config.yaml
rope_base: 10000.0
rope_fraction: 1.0
bias: "none"
init_std_o: 0.0
init_std_up: 0.0165
init_std_down: 0.0
lr_mult_down: 0.7
lr_head: 0.00564
warmup_steps: 28
decay_fraction: 0.265
dataset: "wikipedia_en"
MLP neurons of a small language model. Each row is named by its layer, matrix (gate and up: input weights) and neuron, and shows model dimensions 256-447. Each number is 500 + 40 x the weight over its row's rms, rounded and kept within 0 to 999. Numbers have three digits each. A neuron's up and down rows have the sign that makes its largest values positive.
Before each neuron's rows, "fires on" lists the tokens most often at its 100 highest values on Wikipedia text that the model never trained on; "fires in" lists the words (lower case) most often at its 100 highest values on Wikipedia text that the model never trained on.

fires on: " to", " s"
fires in: "to"
L10.gate547:465441451510512483440482501488496493569439511540444507494500534451424535509533527530515488466537501467531434506476476521533506536426426428451586534557511554534552508497500548503528525550539485557505471441462521512547440505467432554572554518501515538520509490549462468511567430565492568468495492437572568496475458480558497465504452445498482518515551461449547473521465485424505485513517508499525504380516498533593544498498553479480514498472537540453511546506478461508459530540530513547478523481457432505454504477460520442455467478491611559578495575490430524487519520514567524536
L10.up547:476514472446543445464477486528520527502503506489526607519454521408567442510557591517573572506475452516570490499413523552459468479554496501508537513545506486524510511536505525521460467497535569467514549536464590570486529542519532566584448479514543505445588559534490560456463500553523502456519540505457476511492486525559479491516427470444518455439565527505499479563419478561470538424517534512565452463550403501450469579536448562492475487490533554465532519496449498486561515482420512477428545569518526538527496498487506520497463519517530444527538521527499427519593513510477538497

fires on: " have", " has", " had", " not", " yet"
fires in: "have", "has", "had", "not", "yet"
L10.gate632:565504411531526486505445550503515520444480498535480523544471532453521501523533518491515519473556539510594468554507504546519469440465501479460500513517540491481586498515508553516495527527461584448493529531505522423436472523550551555516457464480576477559494542442461512536480454542474449453482586448525502470608506512483492456418491537452461497553510564431570538532519511508531576552442528549447591509509513423511520522551434475537480515456471510583525514431503543501568530474532468495544469544502562467450512442553516552519430427513450429468476435525541523499473547535473515539
L10.up632:496506506463497539511481527506508492497524509452508454465468497443532537456493517510501452503545412506535489537461512497447508524472483523464497477444442492481453475576468595451581508439469474583505503572566544551552424475523466509458483521492557516470491512495496464535516491550484465470479544503575509455560493518425523488481527501467462530397492430441547466561492535491551580498511574507524434517543508441448493480496520535490561517427471515418527541535485482481512573533495519391454512458517533505499526467573467475492545486492501499546504467552457511498485492494513442492

fires on: " to"
fires in: "to"
L8.gate82:503499600496551475505437485466486497546498453494453494516501515456443449533530511559503488537545457506535495582493511517484492491493435567510588533497605507512538464515513534499485497512496497481458484562467482413472563486536461483492483525557477579469457500453509499535469516561458482574505524429492517475477498609578477524454509478402459548444493472539494469515523427469472457462504438459499455558455491515573500559547493481453420580431500452536514517534496463526563593436477502502498518536545512554434491527539495481529497466491501499502518510515498556446546547551576500480
L8.up82:491483531495590523519490440469489509443571557465457500515434461519555462576480497522514509529505523470449482497528509584565504480511536581522536466503519524474491479492522517444507562463546424557467562448484530494525508503508396494532462524502513552495442510500495506557459566573472478468448429517494475491518542543476545393484489566447562584448560454577528506469500468502523525442475478492454534457491525478471497469526435517454473490504566497384502494547492475525524497501513508524487507542554497563556488509536517525494488486500446450460476489508557485459470478518515500580

fires on: " the", " its", "'s", " his"
fires in: "the", "its", "s", "best", "his"
L10.gate439:407546542539568454479491472498443484451522467509405490505505511491505579483506518492503530483463487523498483488552522513572492478475491480485462516444468436517507525506455585441472537526427510474505550478564538524440476510552461417534453474555498474567529616519536540430514443530498516510524524530477506537590452527515535502468558504478552574546470477440504504518513466579528496540468530469470575469478421556474481573549450497462519500534536511538454557451491474505529494518553520532475476562426491495504539447479579499495529542519500608537433540484556556523569539500531465529
L10.up439:539489423486481477509534408508424570489452552517464514508455508535472524541464466569515451460519480470455465515471560494524501484536543532443471463481528455509470486497485476503440524522551595476410501494597501511473522468502512486531515520523496499525520481562449443478507505548518516501471477510477560427500552559483520479524530515446471517417491534482475481536483443502590444492526511550517499511582542535501511487449532547488493497451480524545502466542522539561483414498490553490530461472518520499474483584461538522419535401465536533484468479521455477517566559526490576412

fires on: " to", " had", " in", " as", " lost", " of"
fires in: "to", "had", "in", "as", "lost"
L8.gate1156:538527568436522487455476475517488520490540525491565532497550479445512499495526515527517614476527437503474518549434484462519471466530486495548518494551515466468564521487467454467519547514425550511500512477519486558556480474473531494495503455575539529464450523464562530414554513536425497547477429537483515489518460569500468520481451461525493487474459462587514471584435487551515530500487535446529437490576467479494491477485468492483477481491497537493461487509515503575478558415496451545457498485505536532546492470533512539485515448495459465534472540450486554459429514543429580504
L8.up1156:506497511449465466500464461536541481449516562571504465557531537452568449425506498494468555453484501500489521474452502521515429464476493438487520544477449532461427483525540541447460518571493525447454428578487465509553577447488541495503486534471543461414464475449513564530533484513473474527446498487571481465553492544488555496493450484610491496468499483452479502455550489468437544511481527531519498509511494552513508498498507466491472492576583538491466530490531527587527508397507477488512462484498533464488413481507471519556460507518502527507460515521473564439544490446501518495

fires on: " to"
fires in: "to"
L8.gate122:454522522534484454539446539502517549355427547507437481538389515500500448536500518530469504471500542500566464487522419560484455510496499471495508509503441506540487476570515511471524520534498487461495480537537549541532451488514553526591466544499468508533583535615504479520475481544449445480530514496513458470462525552501475456440521465516473409476492508495511428565572451474507447538557482506512520485532494508560414520510489515491533521539443500569553520447484466549525575520539480508444500482549537491488535490501452527464507508530524480478462467545540542493510549541460469547
L8.up122:448439504504530489505476529532505420460538478544509478461516541475578461570444520427483499430509481469556473456438561562506486458550463468479534477449499580447516463547481528468534493518490491484518468513542540484503520553506464479515520576483500535518478518509497494478477528533467539560504496520570500530444462498473496448484443492516490602470512533461424442482493489486548470478482485538519516477459517512440519544509522522444549600491501526467577568398526479436532460457462536435469491552540573552452549525485452521455504509442505445529504484522497505448522492564552470556

fires on: " of", " for", " in"
fires in: "of", "for", "in"
L7.gate616:476565488508543506517541489500457503440493467534454495556457505473479478475514500512542595518408525458522451489430499468519509382575498490485452541515490536551480533520485520466556521414508490503515477473461460540513455509539438532510475580501503587556499440561521514496487567497479505412548460494472480445485535536505491440467492470467517455506563472486504520495472566469579576493540512525506477505506512498447528486485485417491476465515569508574514508484494456461493528474491470509521617566484505537565489461486510506490495508475443471396481474498483470561533457469513498451
L7.up616:410588532490549403480550513497498535459515459531486450540469481536469527578534545518525525472495459511482523543489485562497531483556469521543524588548486437514421573485432484499506530469530529539566528390489479502452444430436539487521484487478521499544543508520442461515540508495462457489529432511456450374485508527493478376539477488499511479492527559439435478507507495548477526554532432521489527463590523537490444417497385447472524508518535451486477575515449439507535395485487493490503429530514484533539493509431458473497536499556508404464584479461465496531504483516481488460

fires on: " for", " on", " from", " after", " After", " during"
fires in: "for", "on", "after", "from", "during", "at"
L10.gate108:429460527508540506498584479490502515525474495497544525447452458505519486497502502429481455469478501458510514509518472479509394442458546517512478534505497533454465525463490495493502508474470489507467587408499401512461514596466474471499509477510498469516525471470522482529475415481484467488552474452497465572476434491480416493481457430536556541551515468432484443557539525450489541503506480468474566555452501538423457412531587487586517444541497489497479507487513578520580491523475523501503510484531435531469500501494516519463474492469466503468408432443497476493619445500474548529
L10.up108:505513550537522443534463494505487557488495475466549605436466527435559412503547493534451539521473490443490546498591485495539533535571433476522489491519546582538457520511509546388493609508531495500573460563492539463509500521434488477502491511510457481465505428506521384514473502511543449547518536495519551542410492496521520517512567483515505523524514581534489476479536478524510452437451524542506512414494473534566490562480496474527469496481487516521545538520517483518428582472515574519479484551536575437486548500497465521489505452464555507493514509514461467529476558525485469523

fires on: " in", " the", " at", " on", " over"
fires in: "in", "the", "at", "on", "over"
L10.gate878:478469510529577400474501415520457516432477516530476520549455451476519488492518435538548559528434468483501512452514518503511513562489500453529524550544537500553468487496542476418492526469526576452506525499472471448470456511504499471467398502458491419589563455554525533527494473486388597435492494416484479526470514530536477445422493481438474499509475567520533481537494561510457482512556467496571501461514480511474440561538461542490560485498447404526530516540427536511483535486512501507547559525456541527470475450482532480531489503464493511459471453542490536456558538525485545517
L10.up878:488597542521483502531496510422497452450549489577552492552417458513525523497505488415470527511526489515487431506463438507485436531430493531465507537489538507508479541551505532454465495527475445496484520541517468539525517481496484483457466468502552529524583544496433461530494534472514524556543478488494514555506538518492520463487480522557570557510452476557475512520493584526479486508519480508540560556491498473481536523452506487498576516442528509574515559502538484510523476475498524461496372480552530508470504458408531575541482536500517469527457430521503449526483498471502528547

fires on: " has", "'s", " is", " His", " work"
fires in: "has", "s", "is", "his", "her", "work"
L8.gate101:488487548410471454479500483482575490533555516530435448518496553500509403533493447517494492499472476528493578489499482526567520502501465469523531538492506454467495504497515487447507477511501556480454494410426492381561483595496520467524522477490517629518505483423480516470495498498459535510459507529551501469451509548472465468521501476481469531541516542488529526509500444525439524483530463572494437539509533532441494494467478521543551529444502510525437431472436474500449484445537456507484535469562512448392467579490474504487537529476543534585569522629560513442512503537403541459
L8.up101:504417478487536544551490447538468509413526529510520463501481536539517539550475491515533497504571457478508553462474476480523529535427509490515500432562540525467555466469499499457480454578539451489380538479554483505591516524536530461550524506593520553488493503473414413519581551544498454499502524552578463429477512525510478519435526449484494536472521479526543521509499525424548438516545535494504554507441477503519513566542461517510495595469500482529435538527489495526412589487539486565551465572476458513485439525408486546457490508464499508480466510446494509478589500510515532483

fires on: " after", " of", " during", " March", " November", " September"
fires in: "after", "during", "of", "march", "november", "september"
L7.gate492:507487509486550497462558439530481435461497466502585602451482465562533480512485515478460521496494491468494504491454441507481459532516480401505516507524493551521508573474473516491482397488434489496459479513534464523457487479462501492494391512468582419551491481449496479534534499458468448504446491459520521476506573483515479492492510488471548515435529532476537428498459560463508387399489452443498438514457544521515424443527491493560562419540446550558550511567510493436465499507510488617471475483542430456522539449546474446519553504482469447517552572394521478457563465509484474501
L7.up492:496488500510488465466508482512515492462493509426578479386521491460348520530517459500437572498564418541426599508521455489477523518482472511514490487516454496559542497478440535473403500426465505482406512556516533507444536500480548446574491563528488375571452584445534532533513494472453474507522494474516469466484490437500553502440389486560473517531545525505551492437473469508457416459396493467516502451501446505505493487528464498484513491473594511438506539536513477503461545524458528476476506438508531484553527591570458534500542493492530493494487496530494511517510467504475428529

fires on: " of", "in"
fires in: "of"
L7.gate576:446545510468475570515501506504521518496556505481483466412495516494446509509567508529434432504481456539441479511447585474535474526478454597461474547488494526487527527437469519530487538488485460590508498587453477483442501492425520490560530518434534493623473477531473479504524480529508447518437522520519534508457520423478460468563493506495544548494481511489512500496530488518569456472469518507500478467492518541533469555549480486558486537524497468461487523523511476513466514484519559470478506475515474481508488488489466552574563564558542527523548466471476521508463479523554568494
L7.up576:482465503489479502433529453519489537525483485514461461519566512512542500592522490536563460513492469490557499418513476436497554490490423506449523457461488504508512491433370442479531485489466553539433561564518495528521514466468530482563524559452522483569541427474498493505512457467542432542487524519495471483523531513419445487508500480561492518447529545498558553530567526532470476527417457519586383509542438480503527495544518535517505540497473550540484553499468497448436482501477542449498494452496542498547494511403536552502508532538538554433459479483432541552552530543525547547

fires on: " the", " The", " their", " its", "-se", "ge"
fires in: "the", "their", "its", "vengeance", "seat", "s"
L10.gate101:513536453500560524488439495526496524491500501469536508509503525473495506533510399461493467486540461506477496496543433467555505532483509461435521536484467471492436524482475540476513550525509521475502482485472491530603513547516458501518476551486400491504501415517539483520510427435492477490512550487457583469511552514550441465480488526509520528541531504518492495466459480499452565477513503519462494546462499506488531461502465472454503414470414554470465449517538477494576458520516509556521486479471477476493448466468462494475484405565448490516529400531518417512518506497463489496
L10.up101:505526495540518520542491462542506502515513485524503509442471540459552530485555468501539499508524496512514516453504537515551469469529575450490518454522511475462459465506507540486493547523472529500504584518503489564488517528514445523441461431532486503519433452481527481502485580525473461558542513483506543451559550466497482549554463412509550511500431483511530500514494491540539455452464502501548464508485485435438511507498522442561476566555504501539460513476536455468516507497497493514494503446519604489509435465442538504473525491611519501474462520550509538484556534516547497509

fires on: " the", " The", "The", " v"
fires in: "the"
L10.gate890:527511526566468544487550502503484476443507473498502541463547562507555459493480472539473495451466485507531503488520501503490488419417501538495405550488473459561456576505402491494573474502462505483532527505454446464473563547572454466452482541469434566532528586521491529534546465567481442444515452523483456529555542583465530487444514488451498555508526498461513470542426437577492542479554476476559493476561485525565537433496506497509459475511464503463471497492454514510577546530439465483514505519411530486464468432503487441442439448451519495538503403520502511467520524531518482545
L10.up890:513517554485557489544431442491538541519399491539520491478479547548475482538569470552388469545514509544596472524528521498484512443480532513455540488497548453513498532449512499472514420506504544471514507516528470489512430473452474499476442388510444435475535471588512534485428491512523444558458478472514459511555595538584501471470554462499550541461470471500561528529473528558379487497491471594502486512480487499480493530428447492533495512506469497535500561533527473510481477509531569500548507452529519512475530494438503514460526488465493528518513534389466476541471615482565496553

fires on: " which", " that", " what", " where", " for"
fires in: "which", "that", "what", "where", "lord", "for"
L9.gate69:493519461495547485503452493512513542473484511447476445579429474516493524474504476497493527472504520503536505513503394496476481461479494461468465443580528406485498520472501523553564552488568523509557556479552466480488484503484494512532541517499583482474508479466504534489521489601441496460474510512452455541494420458502490505495519475460556530502385645464501521488450474485429539471499570479436511525514461451528521491516482523586555496453493469531539468565526479469505521494465501556482516502533471527501521444487515487519546455540484520571536466515477541484486520464483443442
L9.up69:557519470551506486520528520547505550469490505515511450559468486545534523516516469546548556485419562510346500433499538528507524442538465525499510452457500497447459483532480530515511514536520455587492473536469479570422511489505561441537545512443532533473451559502483585504512481436502461479526460553430489483430555426577548487554594450466547524516512438481441452408483528558475524538537634467477465515444439500566491498504544471539553563517469493482587472449504452542517495474531546519529523475552497569479546496476469487524495446461571445504468538507559466439511531458561466464

fires on: " and", " to", " or"
fires in: "and", "to", "or"
L8.gate1236:543556448563510499462464460485506516483468485505462521474475435500509486450491492622514571522543491476473471516567538372472504454480569501500437516498523521511467425567565567464560464515474480571544498497502493493451477453465415466488496458490542429497459553467555464427529504472498423526495487480535516473524504555547512509495510490476605534508542442446480470528506555511535552465491460494517420523508445476459508541454465447469450432526493527572512507546516515514515470476504515436492489488566534542479457500487517467487399514453454419412464504522510472492442474507461471467
L8.up1236:522472575459478422479462435462455538542551561485473512524524550553456525534570558504488541520463489470512466439528474472557515459525456459497540511509459502518498510462538515509487439492488538465458494495541463532443494440539510559495531546547473479483589490559496551457446544462527468454483480460469521550504543474509493558484582561501423544451514436540541481549533493424528511468459525441533466514512531533507465515495524478482515524487451470449483513549508541555540532503512494487472521511544513494550461574514494468513501550418534458448476512539512434570457538480487592481

fires on: " has", " and", " by", " also", " have"
fires in: "has", "and", "by", "also", "have"
L10.gate436:545406451536537493507468492447477480466503509442504459515539441482490472485578524560545495510452502530488486505463468546473484523452458458493500546496528440453535449519484524520530506462468504514511524498488425505557463472523550537454494515496520469501537510470421424522552451524405415473565485446501495504468516490422469454500436550445483512487501557469481457538446435484412440432489586488436458557490511529471498565517467525516535534492502522521485479452460489508533586553557454468503547475529437509525522459541410522496475486470484531494439538497493585463466440464539486548
L10.up436:472521509507512484446466489539520516475483515535472464484426439494493513509517473488530499480477530515459513451545499526531497516552528483509551468452522497564540524502511494459498490495549606475514510506568466491524484511586509520471460532456563486547584564391446437481513462454503438490524475440560536644482516491506497422473519498459464502524540443481462482527469468570463575519487473540464454523542448427517414480544466508476503466675490455559504405475449463591512539535510560519534513505472555524447396528548494482418521399506518441495440497543517489463573477524465515469

fires on: " was", " is", " are", " were", " be"
fires in: "was", "is", "are", "were", "be"
L8.gate625:480488438460548513478474557457508524430421487501532508576461479430505520538489472473498527530497454430480453524574520480531569529519503499481455514469534489513537574502505455452493481488443555527508409485475508437463507551451447471493442460477498520435565427446505535459491448618510428514540513495466475449534521537516495537462461504544504478508516528520454571465518482461514542500539511514524491557524458513464441575496538485487506533560463527483496441513557506498540456523478592491451538480533534467477490474460513607452545473533455499542437502450542537515497522498537592538
L8.up625:475510441515530500437526592496491485487508454567456544478539454457433493569551507471494444510501485464528485424507402519465487471493456486492518446570483506564476415443448631489575541504430400459551526443480478529505503502590467503572509576475407539548464488547530447584476443494548525494439468467531486509442544502564411505508567470466485456529507460534525515467485541451468489435472397519531490590559503501533462581488472536525597569501439467470475534499475547514547522514491499495506479475507521460520529526581524457466465549441512416426508495478553483470538429514551432479

fires on: " in", " on", " for", " as", " before", " of"
fires in: "in", "on", "for", "as", "before", "of"
L9.gate349:562478491522479516408507452555506522478544497479514516465486492496486367443470435535525546505477483542448501493505485461508389500495391531553479416542522486502422493477398483584448519465472477461478522522585481483517494585549529494524451500544535455529498454483485551492490549506504527510456549505541473467480480587502547488526457457473448509465516592481556509550418617492451482477532531483450565515572577580442537526459479487470484450483530500514530451428495458535518480535469435532497519620479399486544546519556414502494517520464485480503531510467476487542518523525473500451
L9.up349:591478496451543522470534465476496456484471483520548515484451441489457413469487449527509528524470495537491526469500522554524471476569524484480557543529552530512475467508457520506507494527476546529497506508488450546479553557477511560498594577461455441426401451482557481596545502518520565414479526532518490496435437551479595435503492462440489497501499564485469485497499445485446533514470521545464561540550465568428470496527415510546493497557545521423507537542423465493553476484478516530536492521539520507553505471470458505506486533525450493536489551464607478500502503490462535527

fires on: " in", " on", " at", " of"
fires in: "in", "on", "at", "of"
L10.gate265:429515491542518501521527533472470558492522508505484439522490557507573473544476489511443491513472484505496508502518473505514455473515450518508522525504515536504505551543513514509567448561497489527470588536449525424529494570441442496545522539517533471548544545543544580512494482530451545337477475421469505499505513564494547502416449476480555542494539496483540519508450455429500499500454447532457519530479502458507509459439485541465510486497501451539558534465424475503531577501564409531482498559476511510503521499509496503473483537542503430471401528489498496487510482519464516498
L10.up265:556494468478533536508579480493545476494538461537489530539464484496499464559533455482572598546522525573414532568526549526466509514514529466484408463509535509489413513538494479412554530465489529497510496485512482543473520567524495488512507447489488491496520525499486529535541524488534506467491497483457523475479499431536507466463488533477530495590426452436434461574497523512500491490505499546452487497478496480469542499533440461548532481516475545451501520485479535465533539530499489495553438506528490492485582465462494436502456591436391450525496480502460515480502527569499483561

fires on: " to", " of", " under", " became", " from", " as"
fires in: "to", "of", "under", "became", "from", "as"
L9.gate1046:459490453495486520541515534528548552456502532507422547433587509509491452490559498492435552520485476452455407514501525479371444550547488528505510459440499576455457471536501482506498558553446519537525487495513504516450507540486469502483444523501547443499470503498538477548518531572573451544476457532494488478543512513490540470479524444506513589496508468574472519469527474518529491479531532516475482529529436440575509531478526525508480514475472446433459502548533529496509496496475427540425527469546459522495468537483535476532507446541498506484543520511515545522498506456519433524
L9.up1046:507481522488553511453510563507454442488465446574463479561456435491479455559533431526523444508474498563536451546564444485483436466438417521479466523440493562509524496513431533520509539441443524543503560489499498582486444570468529437525546560477484559473526408441485479527504467470529508463518510557477450495504495541484436519600467430482487495533538522492445520574533488476482532455487574586504563413538514443467454506550483495468503433518534548495446531522486557506463481505436526493519530397459522558500466413495462535505525558538472494500443472516415513487469494496524476482

fires on: " and", " due", " or", " is", "ol", " since"
fires in: "and", "due", "or", "since", "is", "in"
L7.gate808:568485493530530473472445450489543483505431511547558538481540506456469471504541506516551509511481475546609502466495443492525440437488583499516494554509493545481414502479557486478496461464439497492471448512468490484566481459494510478517496473499535504461463439498609574490577519512534427460461541551530522517519521579499455565464506458514529516492584474522493519459512544515493474515545488521508471496570437485459501430476489547516524596550489449525403519431465515503486510540445541500494526557370565573560511417513523480427563519536474493474577491552492509480519508488515507501
L7.up808:544515508494512525494457533504493579521477538402498513494464478522429487465541492481457553526433519558479541470443464464493498540497451544492520558521534559452531559487527487527439423493464510408474528488476512396464456532573426530453545525539546459497446486467451484508461498499515450472495476515465493490502573526639480468559507354566438569489534516527511501524509447532530418575522494533512496511444513514465457477496483490476520530534482512511584510459407517572536517421484504568498491485512541450471472472449501526552581458550541500413495505558556528519495492539485476450

fires on: " which", " who", " it", " that"
fires in: "which", "who", "it", "that"
L9.gate663:492513576456464507591412551474525460502494471500489557483506439512493463492480513492499480526518498491509587536527479555520480485462482475490543547542438490513536532431465571482484505490516474496537516532517424521492597493561564490524504552508530469548529488484500514549500541461402460479498431485499484479470526527449504548453476465437570448504423497469512508505482545451446457457542537553455497594550518474549483511549442493537567506549483455553509543494485538447465578502509465547518490569468470484522485513464488511428452517525422508464543452529553511500518489476529493488
L9.up663:481472470544525483526506491491490517468472490491534523514479499525447490504496520538540515511511485474446497483417514546531524431513441552527508555483529515481487556527419481410475481462520527542481471510508508619505505474485473556538513549494507528535503495456463508447404482502548538457536544502484483494458531391451452557466555517490515507405475530427518524492492398522518515504486497451451538492563496493482502529451509486500561570513529491580539519489390448513500496490445446497473481396481498464519506530472482465490508523477516425536526529509488492541438534496508558457

fires on: " of", " the", " from", "'s", " for", " to"
fires in: "of", "the", "from", "s", "for", "to"
L9.gate1271:455540484408543541574463486578437462513547510525537481463493452523611463518496457513506545495423496433493491435497435502458380525480541459466461597461586467485580495431476513534468579533468565479532518486541474490450460478502468576574477516573457496505512550487548506456481513497506498517453513478487451504479511526537554463508566502548470526488491525545514520480539537561576547554558512420549503507489501491545453559544552500528463452535600512542511518482515529487496497517559479525458545540511561550469558484483528452457525547534453545558536472484468467554557487511530509416
L9.up1271:503513531463560515543497571524505517557454427460499488437454547486481500500570511544471509523542413505462430555431521487519515519513520529453531531481501445576481549453491501487446496525460488480527516512463533478534545460488461465576542502491418503515510465563525424439502590456470527417566529457518505505539537519524565590445493484526533473511505475543438515463459531485566512467413524495534549421475450485513478518532496537485457526504443518493474418482502451558415536503526471566530405444543405474506512509477491529546510431529519540472470458450515497528474456511496560566

fires on: " and", " also"
fires in: "and", "also"
L10.gate654:485519491491588553526502538506444462556548557464530441403479468486515428480537470483533511487520526505448570480438582500466531514517487498571556499465423483472518519545415591460454473411484526402481562477441477460474526494454480500518503492468529470436487493475541485535499474469453462489522510465589506503428404512463531536531459523539578505503517524489495476524465419569451490463478520487439464569487506460466474545430489487481487486485428410538453500458451480477488567491535517498483496443491514459542518442399485549497441508502503485541484502494552536445501520561478541515
L10.up654:562537483527469422498511504527506443519475463508482573510543498499570480520462498501533600576438509548519512521492473490474539506456367524483491518459508467530488532480465535494541533487561583497467595536495513446520485458599452525464503467476520507543519487534518523531480452475547527555463538535535530520460454565409469505500476535435531428492502519471537571475526501553472535517549489470482486478499510529508460501498525387479448467551468494453412467458489529502381506419546522489486492477532507448593413426438499545480564479505538547470512517517441495504499455536476520535

fires on: " the", " South", "it", "-S", " North", "ick"
fires in: "the", "south", "north", "partick"
L10.gate575:531494508467471458517601545520465464521475522585486533517516504504481511531525415494492462533518589574521492514520486475530508510537472467523480606453467519507479468534400503437495485473491457502506523533491429517467492497491551514560464605489469463517556501461461480570499517450503528518451483550498498585546520534488587524518498512497427471429493579469585550502533467504430438534476523492451558507517556542511574514514489495535404511464530375536496575426515440486552545498443473503442514500518478492484448436497454487458452531468446473533444484530466563495458474553499513442
L10.up575:445474486520542389515534495513504492498451570544553473534509510494506483461554511537525508446488451471500536473485542438496413502475546476443508447480515544474504471476493459533510487539522535416557447512524486457461490520502505528486453588494473470475451543481475577571486551464458411523497494433464569488512466485483504506514509490561537577526571527518470478545445439551464434478563556554498462443545522528499518627559504563498475627489510482585468529493489576522524437468502570457552514488460549550466556478500495483416499451511459516476534442463576470511496476456479524577

fires on: " to"
fires in: "to"
L7.gate234:512481509546486533438467502473465470535499438490465485537535445462449457538473520488528556504578446440507434486514490549514490409555514550492590508510487506486531541500497496485503517480455506448489517574514496501420498452445457521566400529513509473432541534541497486417446389547502482494490449456524498507546496526558475498521499563528493539554483510523533416561468514433492548523490507455496458489507516469514523484565543473507531475471478523516512601478387517450496515549490493532438531505507495517520475518500529445515479518509452508511519471533460565472533541494489492489
L7.up234:543436456578539538499477498516511504531543542519469456474543499513508442550518506506482485523507423515546507470445517524492497518562490534525512464501512499536505529520523510515514525449491483484544474487536588474453555530540458569578426505484489512464529588517505420473427493525516491481472477498511498512522445479519551445506506438482447606410476450510511402521478495503523462454509504501436498508425559516479488531508460497520479474475507569489523532465486475466508508497504506507487502525504483590520532501495486544541443516514554520551453453494462471565511500472500543540

fires on: " of", " P"
fires in: "of"
L7.gate1153:527507461507537577505524470487446523435531526549529535445468508511459445461504477467492536513494451543403467496503530464555483479598489501590510574448530485479506529497432561539537497513444477513412580467529425468510508524530504458575490466598489501474550501547514497525447518544509521519516522377551408512503482517519533437484448465482499463454508493462532526469549501501526527435513451473492486541507500496477517561563458475473563574449489511540448470554505487476503435487517490424503503479492447535553488522530543502437503476433506453481497491448542510531518454478521493432
L7.up1153:512581506469504446465521486461446461551535481524439469471421540508484429505461494533513500590519496490431509515474467515500465505576462465511497530538498488494532527512529493459522543477435543525535505463422501462598521552429510584484430474494528515493566562528486470506504531529518480449454524527517518465557488545470506484461402461522447499448473459467435500461494431526520561560498468591498553526515431469529500555482510449513496561470572491497486548476473478477440533491496538489537457541556456512497519555569474515412513516561417503450493439486481471470484515444437463470

fires on: " is", " has", " have", " are"
fires in: "is", "has", "have", "are"
L8.gate910:461494525517526505543456544564490525421486443598540462496535513500479439470456502472482535473502489557494487510525494465474455441481518497496518513550545463601546551473505544509483478410561474580481487491435584483497491534518530550535482424479495490505494453518526517496539528517524434476462598453450493475532510417464442498477415531474476516455526520450460458516528506508478536534437566477396491489532484551472457473467504535507498519555454418534542518496637485519470521558438544500444592417506557517489481478456512569540523594519534523466491531452572488480574514495470503525
L8.up910:489521493474559533445484604534431439499458434426529473447414464532438458488439470497508526521479424506488488457520476502521490513517428509468494429496441520539453478502467500543531536459518447492471528470517554507479493490452514480465564444453460490518434473501564524440475428505524459544503559495517443527505530465480480515408510530497500528539457537524539494454499479602460560493552516494471576535516492433540392516535518510460504497458503517429521494482499532460556565538459557514528433499556494524458502486549481450418465511528583507521556547511475536534559538477493524500